config.toml
hidden_size = 256
num_key_value_heads = 8
norm = "layernorm"
init_std_o = 0.007
beta1 = 0.95
decay_fraction = 1.0
final_lr_fraction = 0.1
max_seq_len = 256
dataset = "wikipedia_en"
MLP neurons of a small language model. Each row is named by its layer, matrix (up: input weights) and neuron, and shows model dimensions 96-159. Each number is 50 + 10 x the weight over its row's rms, rounded and kept within 0 to 99.
After each neuron's rows, "fires on" lists the tokens most often at its 100 highest values on Wikipedia text that the model never trained on.

L5.up325:60 50 53 48 58 53 58 47 51 45 43 46 36 57 56 40 63 55 42 46 52 52 54 55 54 51 60 55 48 31 46 61 66 41 61 48 65 48 58 67 42 70 46 54 33 65 51 72 56 43 60 38 59 50 29 40 49 61 54 52 38 54 44 57
fires on: "in", " based", "ing"

L4.up960:56 70 59 63 56 53 51 53 39 53 52 45 47 75 58 49 54 61 53 42 58 65 45 27 51 50 35 55 30 62 45 46 47 53 42 44 62 53 38 45 50 46 38 45 39 43 48 44 61 53 38 41 48 54 44 47 63 61 47 55 45 46 59 71
fires on: " C", " N", ".", " F", " P"

L4.up1043:54 52 59 40 48 49 49 61 39 59 45 55 47 38 59 53 46 54 51 50 68 52 50 60 57 53 43 54 43 35 55 54 43 52 46 55 55 48 76 61 48 44 23 40 31 52 52 52 73 52 59 42 37 61 47 40 33 60 63 52 57 50 52 56
fires on: " and", " or", " &", " of"

L4.up1114:71 35 62 42 38 37 51 48 45 50 50 31 42 65 36 53 20 56 60 61 52 41 59 50 37 47 58 45 49 51 47 48 54 68 36 57 46 38 65 46 62 50 76 47 49 56 50 68 43 49 48 51 49 55 48 36 52 28 51 64 44 60 53 52
fires on: "ot", "t", " they", " Not", " not", " ult"

L5.up1191:61 49 49 53 41 30 65 53 39 45 42 53 65 47 52 35 44 57 59 45 38 46 61 56 44 61 56 51 61 46 54 51 63 56 49 56 41 47 67 56 57 36 70 39 41 52 56 45 52 52 57 54 51 65 54 61 41 49 50 54 55 43 51 56
fires on: " ", "p", "oc", "c", "rop", "0"

L5.up692:64 50 66 60 41 52 70 43 59 44 52 49 41 62 59 47 45 69 69 46 48 48 52 39 61 60 42 50 27 46 43 53 40 39 37 51 62 39 36 40 53 53 45 50 41 40 49 51 64 60 38 43 42 48 62 49 54 59 64 66 53 51 50 56
fires on: " L", ".", " S", "od", " C", " O"

L4.up566:46 49 56 65 29 39 44 57 73 43 45 47 48 64 45 42 58 60 49 41 46 26 45 48 45 60 57 55 34 46 37 56 54 55 49 52 65 24 37 54 50 52 40 59 47 56 56 63 54 55 71 64 63 42 34 41 43 56 52 50 61 46 50 57
fires on: " ", "19", "20"

L4.up863:49 45 52 43 45 49 54 56 52 55 58 47 31 49 56 62 35 59 53 57 64 34 56 40 72 63 52 59 31 39 55 64 65 55 54 62 62 49 49 63 56 44 56 42 43 58 56 44 47 57 47 40 51 43 52 50 47 46 60 47 57 24 39 48
fires on: " |", " (", " in", ":", " ", " as"

L4.up1160:60 40 58 54 46 37 45 47 45 61 34 28 55 67 70 48 52 55 76 49 39 43 47 53 54 46 48 51 49 51 33 58 36 64 52 52 74 42 63 63 31 50 56 53 32 42 37 34 58 54 45 43 46 59 35 43 51 43 59 56 61 51 29 49
fires on: "th", " first", " third", " Best", "est", " second"

L4.up490:72 36 54 55 28 54 50 51 66 59 43 59 50 55 53 34 37 57 38 41 49 54 60 43 36 59 49 49 48 22 47 51 63 62 40 61 38 43 51 60 49 64 50 50 45 52 27 39 67 57 42 30 57 49 36 53 56 41 64 68 43 43 55 50
fires on: " It", " it", " which", "ich", "It", " there"

L7.up53:46 34 37 39 33 56 68 41 60 49 36 52 51 58 57 46 49 57 56 40 46 41 62 47 54 72 43 25 46 50 43 64 50 59 48 57 48 48 65 49 53 45 48 40 38 67 45 58 58 45 57 45 54 49 56 66 33 40 61 49 41 44 37 57
fires on: " |", " to", ")", "s", " of"

L4.up838:63 66 36 44 41 46 61 52 71 45 49 48 44 48 45 56 34 52 48 60 51 28 56 43 49 62 55 64 35 28 49 62 64 47 47 45 65 41 52 66 45 27 43 38 28 55 38 45 62 59 36 44 53 46 47 61 43 43 60 62 36 33 64 50
fires on: "\"", " and", ".", ")"

L5.up1072:45 56 63 44 34 53 66 52 44 55 44 51 47 39 44 42 44 60 42 46 68 44 63 57 53 27 53 49 43 49 54 54 54 63 46 45 62 63 79 43 67 43 32 34 38 39 47 62 72 56 45 48 45 65 49 72 38 53 52 52 50 42 48 57
fires on: "20", " or", "19", " and", "N", " "

L7.up1206:52 62 47 64 34 37 51 46 62 30 44 47 47 57 54 40 44 49 43 61 53 59 58 58 60 40 56 62 37 44 50 47 70 50 64 48 64 46 50 66 45 48 51 57 46 43 56 49 63 34 58 36 44 54 39 63 44 58 68 61 57 53 45 71
fires on: "ic", "i", "ian", "r", "in", "a"

L4.up503:53 40 46 38 00 56 51 51 40 53 48 28 52 66 49 59 41 62 72 51 69 54 80 65 40 30 51 41 52 48 61 53 43 38 44 63 33 44 60 55 68 49 52 60 61 51 43 56 64 40 55 48 43 66 27 66 29 47 69 48 62 58 53 60
fires on: " |", " Year", " Party", " Date"

L4.up436:57 58 58 45 46 54 51 55 51 54 34 41 62 64 51 46 52 63 45 45 59 31 42 47 47 54 46 42 47 46 50 47 54 44 35 44 42 22 57 44 30 46 44 43 54 58 34 36 75 35 55 51 66 46 47 49 68 48 46 54 60 54 51 63
fires on: " and", " to", " on", "\n", "-"

L5.up397:55 44 43 52 38 47 64 63 64 43 54 55 39 39 47 38 48 54 49 55 61 21 59 43 62 78 45 58 44 34 48 51 69 56 43 59 72 30 46 65 51 32 59 47 52 62 51 45 47 65 50 49 66 55 61 65 54 42 55 47 54 18 46 54
fires on: " in", " on", " for", " by", " to", " as"

L4.up715:64 46 37 41 61 33 57 57 61 68 48 51 59 52 47 38 34 58 45 52 74 48 58 31 54 44 50 52 57 36 45 52 58 57 39 53 52 55 49 56 36 62 51 48 50 59 42 43 47 59 66 65 61 58 47 39 44 43 51 59 48 44 46 56
fires on: " as", ",", " so", " make", " with"

L4.up835:56 61 52 40 28 35 48 44 38 57 63 45 44 48 50 81 30 51 52 57 57 47 67 39 49 45 66 44 31 47 40 52 50 71 39 55 47 47 54 57 56 35 57 30 48 39 48 62 61 58 61 38 31 49 36 34 51 31 47 64 51 61 47 56
fires on: "or", "it", "s", "t", "ot", "ly"

L7.up1101:51 45 66 53 40 47 60 50 46 52 62 67 35 51 32 54 44 54 63 63 43 52 40 59 54 53 63 53 50 46 54 59 36 60 40 77 46 36 53 47 47 47 51 32 42 31 57 59 47 49 53 47 39 57 40 52 30 74 35 62 69 58 52 53
fires on: " comp", " dep", " Comp", " opp", "rop", " pro"

L5.up669:51 46 48 62 32 53 50 50 52 71 47 28 51 51 74 52 58 59 46 39 51 56 50 60 43 51 32 66 45 47 43 49 33 61 48 57 47 43 57 56 47 68 44 22 53 39 27 55 61 40 42 43 45 48 51 47 52 60 61 59 32 55 58 53
fires on: " the", " his", " His", "US", "the", "|"

L7.up539:68 47 57 67 18 43 54 53 77 48 49 53 52 59 52 47 55 60 42 47 66 33 52 43 45 39 39 53 47 45 41 57 83 63 53 36 42 52 48 49 55 67 58 59 60 44 50 49 67 44 65 46 58 51 48 66 37 57 48 59 48 55 51 65
fires on: " |", "\n", " the", " |\n"

L7.up369:67 56 51 55 45 41 48 56 61 50 57 41 57 60 52 36 58 55 67 47 38 44 79 57 59 53 46 47 39 41 63 60 36 56 61 62 77 34 59 47 50 32 55 58 44 44 45 53 47 54 51 53 49 49 42 61 47 51 62 52 52 34 39 59
fires on: "|", " |", "-"

L5.up376:63 55 55 49 33 58 35 73 56 50 44 47 67 52 48 56 50 66 69 54 34 51 66 45 55 66 47 51 62 58 58 58 43 60 65 46 52 50 63 42 56 30 48 46 50 53 42 48 49 53 54 62 29 64 53 45 54 46 53 63 59 38 42 53
fires on: " ", "g", "-"

L4.up1094:60 48 50 55 50 48 53 47 32 52 51 50 49 60 50 46 49 52 40 43 52 56 53 48 48 42 46 65 45 53 42 45 51 47 47 62 44 43 48 45 40 53 45 45 54 48 24 65 57 46 46 40 28 62 45 53 45 64 43 47 52 53 81 65
fires on: "A", "P", "M", "p", "m", "H"

L4.up1100:43 34 39 53 42 39 46 60 54 42 58 54 43 52 70 65 48 58 45 42 69 45 40 32 58 49 38 57 43 47 46 51 46 53 22 69 76 34 45 50 65 58 44 39 51 56 48 47 48 60 46 59 40 39 47 44 41 55 54 62 64 50 40 55
fires on: " |", " South", " ", " o", " North"

L5.up1044:55 52 71 49 53 31 58 59 57 64 40 53 57 55 43 77 40 58 63 55 50 41 49 56 41 58 54 44 44 56 50 62 43 61 74 42 58 54 50 48 44 49 32 43 56 44 45 58 51 54 57 64 33 62 19 42 48 60 53 50 45 61 55 66
fires on: " the", " det", " expl", " unc", " acc"

L4.up126:45 43 51 44 58 60 66 71 41 49 46 36 39 40 58 53 42 64 44 43 56 34 47 39 56 58 47 39 34 47 63 40 58 55 70 51 59 56 54 50 52 37 61 62 55 61 54 27 58 56 48 38 38 53 47 61 56 44 63 46 56 35 37 53
fires on: " p", " P", " (", " "

L5.up1084:63 55 36 36 37 46 68 48 41 49 59 55 66 54 32 46 48 55 42 54 53 38 70 64 53 53 62 50 56 51 50 57 45 57 60 49 60 51 42 49 58 38 43 27 38 32 42 53 75 54 62 60 54 48 56 53 51 57 50 50 42 41 53 70
fires on: " or", " to", " Or", " and", " o", " ab"

L5.up591:52 63 60 49 45 45 44 59 73 60 44 40 38 48 41 65 48 61 51 44 50 33 52 48 66 66 49 46 42 43 48 40 64 52 54 62 66 41 45 52 58 52 40 66 56 31 66 45 41 51 56 48 58 65 45 41 36 57 45 46 44 42 40 63
fires on: ",", " ", " |", ":"

L4.up336:49 56 32 45 39 48 62 47 63 63 45 57 57 53 64 56 47 53 51 37 62 49 49 46 61 60 30 39 37 22 52 51 51 58 47 69 55 36 45 53 51 55 52 28 31 61 44 58 56 62 47 47 55 41 45 49 38 39 46 46 33 34 62 51
fires on: "\"", ":", ";", "."

L5.up953:56 59 55 56 39 59 37 64 76 51 52 44 33 39 36 48 54 59 38 48 45 40 50 45 72 48 61 59 28 51 30 48 57 62 60 56 71 25 46 51 49 39 47 57 60 49 51 41 57 51 72 68 58 58 31 37 62 47 41 62 51 50 55 58
fires on: " ", " al", "19", " (", " E", " I"

L4.up656:60 56 56 46 51 44 42 60 71 61 42 51 52 50 58 58 48 66 36 66 50 33 60 52 47 80 58 38 35 45 35 53 61 50 43 45 73 34 52 52 65 48 50 66 30 41 45 51 45 48 65 44 59 54 44 43 34 55 43 59 34 36 47 61
fires on: ",", " "

L5.up744:58 69 41 53 46 49 57 54 45 46 57 43 33 45 59 41 69 62 45 47 49 44 63 51 46 47 36 46 55 45 55 73 36 42 54 43 65 45 51 68 33 51 48 57 60 48 64 69 58 48 51 35 61 56 40 68 71 59 71 32 51 33 42 52
fires on: " |", " ", " |\n\n", "|", " of"

L5.up1033:44 54 55 45 56 41 43 55 54 54 58 43 34 50 57 45 47 58 52 64 59 49 48 58 51 31 62 60 55 48 36 60 52 49 59 41 38 51 46 47 47 53 61 48 46 31 57 71 54 52 58 60 19 50 49 51 52 69 57 54 44 45 59 50
fires on: " ", " the"

L5.up648:50 47 55 44 48 44 40 62 57 61 45 50 51 65 58 58 48 60 34 53 49 60 45 39 64 63 50 39 48 35 45 63 55 47 44 50 79 35 54 64 40 49 52 38 43 41 52 66 44 57 50 47 51 57 41 44 48 54 47 49 42 44 47 49
fires on: ",", " ", "19", ";", " in", " ("

L5.up91:65 43 42 61 41 42 59 47 46 70 51 42 46 65 65 41 48 61 61 40 46 47 74 35 30 67 38 36 47 58 49 56 57 52 43 51 32 68 71 47 41 56 45 58 41 74 25 50 67 43 52 44 61 69 51 59 38 44 49 40 60 54 49 65
fires on: " of", "s", " |"

L5.up718:65 46 54 53 37 59 55 47 53 59 49 36 46 33 50 42 31 69 60 53 42 29 60 56 66 60 52 30 60 57 50 54 43 50 61 51 47 45 43 49 44 58 43 66 53 66 46 36 72 40 67 58 39 59 41 75 50 50 52 52 46 53 42 61
fires on: "–", " (", " k", " K", "^{", " che"

L5.up522:55 47 46 49 57 51 52 64 55 44 37 50 25 47 64 57 65 63 62 46 44 41 55 57 57 59 48 35 48 50 28 51 43 33 52 59 61 47 46 45 61 26 33 61 33 41 56 41 50 58 44 52 37 59 45 66 47 47 43 57 48 29 53 48
fires on: "-"

L4.up675:45 71 39 51 45 42 50 60 56 47 54 32 22 55 73 73 55 54 49 39 48 33 51 51 50 56 38 62 32 49 40 58 59 66 46 65 70 20 47 42 67 42 46 41 48 47 55 50 52 60 41 59 34 44 42 35 58 48 50 53 41 38 29 51
fires on: "'s", " |", " "

L4.up217:52 63 43 50 52 62 68 80 45 37 56 46 37 56 36 37 48 63 44 36 49 46 50 44 48 43 57 71 41 43 44 56 51 51 44 57 61 62 53 53 41 55 27 59 49 51 44 35 63 54 42 51 60 42 47 56 58 67 54 57 72 54 56 49
fires on: " ", "–", " $", "-"

L5.up48:63 78 43 53 43 53 52 56 52 59 53 42 36 43 50 47 60 58 40 46 48 21 64 39 44 40 35 64 42 53 46 48 56 66 40 61 55 44 33 46 47 52 48 47 51 47 24 48 57 49 67 39 35 58 57 43 45 35 69 57 54 41 51 67
fires on: " Y", "R", " J", " G", "Z", " Z"

L5.up846:53 36 59 50 19 47 52 61 70 55 48 46 56 57 60 51 39 58 62 52 44 47 65 57 53 69 44 46 54 42 59 59 69 36 68 59 56 56 46 47 61 46 51 57 55 65 55 32 67 44 59 44 48 53 36 60 44 26 54 55 62 39 46 41
fires on: " |", "–", " ", ")", " (", " Year"

L5.up1146:50 54 53 60 50 55 61 51 42 62 56 25 45 66 57 53 56 55 59 50 47 48 62 45 52 58 46 55 34 42 62 46 50 68 36 57 63 30 34 53 65 37 67 36 48 37 43 57 71 53 59 52 36 66 46 44 61 66 57 47 53 43 47 56
fires on: " An", " of", " an", " =\n\n", "An", "//"

L7.up896:54 30 40 50 48 33 58 47 52 69 51 51 47 51 28 58 62 58 71 61 55 42 54 36 44 48 54 39 61 54 48 51 59 36 42 59 64 31 52 55 49 54 49 36 34 44 43 56 47 50 46 56 38 48 54 35 57 58 53 53 34 50 60 51
fires on: " in", "ag", "b", " with", " at", " bl"

L5.up54:52 58 54 47 49 44 46 54 54 54 47 74 40 47 56 40 58 53 51 48 46 48 45 39 59 66 45 47 48 49 36 75 61 41 41 57 67 41 47 53 45 56 50 58 39 47 40 54 63 61 52 40 61 54 56 50 44 61 43 45 51 36 45 64
fires on: ",", " on", " in", " of", " |"

L4.up1087:48 56 32 41 40 50 64 51 58 65 39 51 57 52 48 54 55 63 50 43 57 42 42 45 56 39 43 54 53 31 45 45 59 52 32 69 46 52 48 56 64 61 64 44 51 44 50 67 62 48 47 53 65 35 34 49 45 36 38 38 47 56 59 52
fires on: " ", ":", ";"

L7.up1265:49 43 53 52 50 57 54 61 45 50 52 48 41 37 28 54 37 57 45 63 44 56 55 40 69 34 66 54 46 51 37 43 60 58 40 73 49 46 46 52 57 45 46 46 55 68 39 42 61 75 57 59 51 47 44 89 35 70 39 68 43 70 23 58
fires on: " t", " no", "-", " T", " res", " ex"

L4.up1262:53 42 38 68 38 47 54 54 44 49 51 46 52 61 49 36 40 48 68 44 43 56 62 46 54 62 50 52 64 55 61 56 70 49 52 57 48 58 49 33 44 35 54 54 44 55 29 48 35 45 48 56 27 49 45 53 40 46 66 58 53 53 38 56
fires on: " g", " G", "g"

L4.up1073:63 44 57 61 44 58 45 72 53 49 42 45 38 42 56 56 56 63 71 35 44 41 61 64 61 59 34 34 34 32 38 56 48 40 60 64 71 38 48 43 64 21 30 63 43 48 64 57 59 52 36 56 42 67 47 67 53 43 60 45 56 44 61 44
fires on: "-"

L7.up1025:54 39 44 60 50 55 56 64 46 61 46 40 41 37 46 48 47 63 65 50 38 58 45 37 48 52 52 52 42 39 42 65 43 52 56 67 50 54 57 37 49 59 32 56 54 56 39 45 53 37 48 61 52 61 56 62 52 55 47 52 61 54 64 44
fires on: "–", "-", ".", ":"

L7.up14:55 63 72 50 68 51 47 67 50 43 52 48 45 43 48 45 54 53 58 60 49 49 63 58 42 31 68 42 46 35 31 45 54 54 63 31 34 58 56 54 57 47 45 58 58 40 62 43 43 47 42 64 53 63 65 46 49 55 59 54 50 59 68 52
fires on: " ", "ent", "am"

L4.up1176:62 56 50 53 38 46 53 66 51 52 46 43 46 55 54 48 53 55 51 42 53 56 69 65 45 31 41 42 45 42 44 59 48 21 52 52 49 36 66 63 32 41 41 64 50 45 50 58 66 42 45 44 59 53 33 73 60 46 65 44 68 47 36 47
fires on: " |", "|", " Assembly"

L7.up605:57 25 42 39 51 32 56 64 45 65 54 39 61 65 48 40 38 53 58 55 55 39 69 54 37 50 53 43 43 64 48 56 65 44 48 63 75 48 65 40 44 44 62 42 50 60 42 60 55 57 67 63 41 62 48 45 36 50 48 44 65 56 42 51
fires on: " has", " had", " with", " and", " d", " have"

L4.up70:78 46 34 55 36 41 42 41 66 57 48 46 53 48 32 42 34 45 41 57 44 49 60 54 61 49 59 45 40 25 44 68 72 43 65 57 58 36 61 61 60 45 47 56 32 56 55 38 58 51 66 42 47 59 39 47 54 48 57 71 38 53 45 44
fires on: "un", " it", "ou", "ar", "in", " itself"

L5.up341:57 46 51 41 38 56 62 60 61 49 49 57 45 54 48 25 30 61 40 38 53 27 40 48 49 49 42 45 37 44 37 44 69 48 46 57 55 51 62 54 38 74 64 57 49 65 46 45 56 61 57 69 59 57 32 41 39 39 36 51 47 45 43 56
fires on: ",", " ", " |", " (", " as"

L5.up250:45 60 60 43 57 40 51 84 55 41 58 53 39 33 57 48 56 58 42 49 50 44 52 48 61 47 52 55 50 48 51 46 54 62 27 56 74 39 63 42 50 47 60 42 39 56 52 53 44 60 33 63 36 35 59 58 57 63 39 36 56 43 39 56
fires on: " ", " of", " |"

L7.up1233:53 55 62 48 28 44 55 46 52 54 47 55 45 56 53 63 38 59 71 46 53 55 30 37 49 38 46 53 49 56 46 57 36 49 55 65 39 46 62 56 37 44 54 35 42 48 41 39 41 66 50 62 33 59 52 52 48 58 31 48 55 50 57 59
fires on: "P", "p", " comp", "st", " Comp"

L4.up844:52 45 45 63 60 44 62 47 56 59 55 41 49 55 37 50 35 53 44 62 53 46 56 52 67 33 70 57 52 45 51 53 58 56 44 49 53 61 55 24 56 42 47 51 60 47 38 53 55 52 73 58 44 50 39 47 43 47 39 50 48 55 60 57
fires on: " m", "r", " e", " and", " about"

L5.up962:43 57 50 45 63 39 35 51 82 51 50 44 34 43 63 58 53 55 48 70 35 50 49 26 58 62 55 41 21 29 35 72 44 44 39 56 67 27 63 49 61 60 54 50 39 50 57 41 39 54 46 42 52 49 51 50 46 56 40 59 51 47 61 58
fires on: " ", " of", "w"

L4.up1259:53 62 58 56 32 30 60 61 62 45 40 62 55 41 54 47 38 54 52 48 53 38 52 38 56 53 41 51 45 45 36 50 64 52 46 51 39 61 49 52 45 21 57 43 49 43 49 54 48 52 41 54 51 36 43 69 44 41 57 51 56 28 25 66
fires on: "z", "v", ")", "ov"

L7.up1039:43 54 52 39 65 54 54 80 69 45 58 32 42 54 51 57 59 61 36 39 53 32 50 46 40 33 43 61 45 35 49 56 58 55 40 63 60 40 57 45 47 63 49 49 57 50 36 49 60 53 62 44 70 53 47 60 50 61 53 51 55 48 61 54
fires on: ";", ".", ",", " (", ":", " |\n"

L5.up501:67 42 62 52 63 39 55 54 44 57 42 49 49 61 47 54 70 58 52 55 56 51 63 49 51 34 51 38 53 51 45 54 59 36 49 49 77 51 64 34 53 53 55 52 42 46 49 51 45 46 33 40 42 52 46 55 49 49 62 48 40 65 59 54
fires on: " in", " at", " more", " about", " sh", ","

L5.up674:55 31 30 57 29 48 65 64 60 57 54 53 39 48 40 46 54 55 50 49 45 51 59 37 38 59 54 42 41 53 46 56 68 42 61 65 54 35 58 55 67 53 60 56 50 47 41 49 59 46 67 36 45 54 39 42 46 37 61 74 46 45 43 51
fires on: " G", " where", " it", " what", "g", " which"

L4.up1024:68 35 56 53 45 37 48 56 49 52 49 48 42 39 36 35 54 56 45 64 35 43 71 54 40 47 66 35 50 39 35 47 44 37 61 58 58 44 56 49 43 48 50 58 51 57 51 52 56 46 80 69 58 63 57 67 42 48 42 48 57 56 50 55
fires on: "r", "ou", "ip", "am", "ro", "eng"

L5.up814:51 47 45 50 47 60 61 52 65 55 52 53 56 47 56 48 56 59 40 41 46 50 74 35 67 56 44 48 40 37 41 40 47 52 49 56 38 37 55 61 47 60 33 27 54 37 33 50 74 59 31 31 62 61 42 45 53 66 57 57 40 49 41 67
fires on: " who", "the", "The", "When", "|", ","

L5.up1211:42 69 56 46 55 48 62 65 54 44 52 54 35 50 56 57 62 57 47 45 57 34 67 49 71 48 45 58 25 40 50 49 59 50 44 62 67 39 45 56 47 14 58 35 51 65 52 66 62 64 39 61 45 60 42 48 55 39 60 48 50 24 59 58
fires on: " by", " be", " married", " of", ":", " to"

L7.up658:43 44 71 37 63 48 47 60 72 36 41 40 42 45 49 58 34 56 45 50 57 40 35 24 53 49 45 49 36 43 47 65 57 39 32 54 57 44 45 39 49 45 50 48 51 50 36 43 61 52 55 46 53 49 36 43 39 56 28 46 48 42 51 73
fires on: ",", "n", " N", ".", ";", " |"

L5.up577:58 53 56 41 25 49 42 59 62 55 43 49 54 60 60 36 30 61 46 41 61 47 58 57 40 66 36 32 50 54 53 58 48 51 48 45 48 57 49 48 44 62 38 45 44 61 34 34 56 58 55 36 61 64 46 48 48 41 45 52 59 53 57 70
fires on: " |", "."

L4.up322:58 65 46 42 47 46 52 57 53 43 44 58 53 36 35 31 66 55 41 62 47 45 51 44 52 50 60 43 41 45 45 42 72 65 47 50 66 49 63 52 66 35 72 43 26 58 60 44 41 53 49 43 41 63 43 47 38 46 53 74 50 53 46 59
fires on: "ou", "c", " met", "oc", "uc"

L5.up762:35 41 44 61 48 46 66 70 59 52 39 50 44 53 50 49 43 55 49 47 60 46 47 68 36 40 52 46 35 42 40 64 65 54 51 59 44 32 72 59 36 35 62 54 56 38 55 55 60 43 44 47 72 35 43 73 63 47 58 50 59 41 28 56
fires on: " |", " Total", " Commission", " |\n"

L7.up619:63 52 50 66 45 50 61 66 70 43 60 54 35 56 47 57 54 60 61 45 63 53 58 53 63 51 45 43 38 39 24 59 60 58 62 58 84 37 39 47 58 31 47 55 38 35 48 55 58 61 48 59 50 64 50 50 67 55 40 53 58 30 46 51
fires on: "-", " by", " the", ":", ",", " as"

L4.up914:54 42 53 55 52 51 49 68 67 50 50 54 46 58 59 65 53 57 55 46 54 52 51 43 59 60 44 56 47 49 29 50 54 35 52 61 64 38 45 31 72 15 43 53 40 41 38 63 49 64 47 46 51 44 51 65 49 69 48 43 23 40 42 53
fires on: "-", " the", " of"

L7.up401:61 51 61 58 38 36 48 59 65 50 45 66 59 71 50 50 24 56 57 57 33 47 68 57 60 47 56 51 48 34 64 56 50 34 66 65 48 38 52 66 56 34 51 58 58 54 58 40 66 45 53 30 57 55 39 76 45 48 65 58 60 36 28 54
fires on: ")", " votes", " |", "l", "s", "t"

L5.up853:58 35 51 77 41 57 41 54 49 44 56 44 46 58 46 55 40 61 53 47 58 56 58 51 63 44 48 62 47 42 51 54 53 57 51 58 49 54 56 49 68 33 56 46 54 36 53 66 72 51 52 50 29 75 39 50 60 65 57 69 57 39 45 40
fires on: " an", " '", " An", "An"

L5.up12:46 33 65 42 48 48 53 60 48 66 54 44 60 62 42 54 34 61 54 52 60 49 58 45 61 34 46 59 38 49 63 44 63 63 63 48 43 45 39 53 46 67 51 39 46 50 34 68 61 37 54 29 41 63 45 51 44 46 65 66 63 63 54 55
fires on: " Year", "\"", " (", " medal", "ography", " Website"

L4.up1055:43 48 51 63 45 49 48 55 55 57 59 51 28 64 41 63 31 56 31 36 49 55 44 58 43 29 54 54 59 48 35 48 49 54 49 57 46 33 39 48 48 57 61 61 52 55 39 77 61 52 67 41 46 54 35 67 26 35 44 38 46 63 58 61
fires on: "T", "C", "J", "M", "H", "P"

L5.up1003:64 46 52 41 51 37 42 48 41 54 42 63 58 50 54 45 30 61 42 56 67 42 56 36 45 69 51 45 39 40 53 39 60 39 58 57 56 31 43 59 77 53 62 56 47 45 48 64 57 51 48 42 43 45 45 54 37 63 44 43 46 26 37 66
fires on: " in", " the", ",", ":", " ", " of"

L5.up406:58 40 38 27 32 58 60 73 40 51 44 28 45 55 50 46 40 53 59 44 51 50 64 51 48 48 53 64 39 41 56 47 53 61 46 73 56 45 42 62 46 43 51 41 58 54 29 62 53 39 45 54 42 53 37 49 47 34 73 76 51 58 37 57
fires on: "s", " Year", ")", " |\n\n", " (", " was"

L5.up328:66 56 56 48 55 48 50 57 48 56 37 58 46 43 63 64 57 55 62 43 48 55 47 63 64 60 53 36 47 42 23 62 46 30 60 59 56 37 47 52 57 32 43 48 41 45 41 34 63 59 38 43 68 52 42 50 59 61 48 55 36 38 51 50
fires on: "-"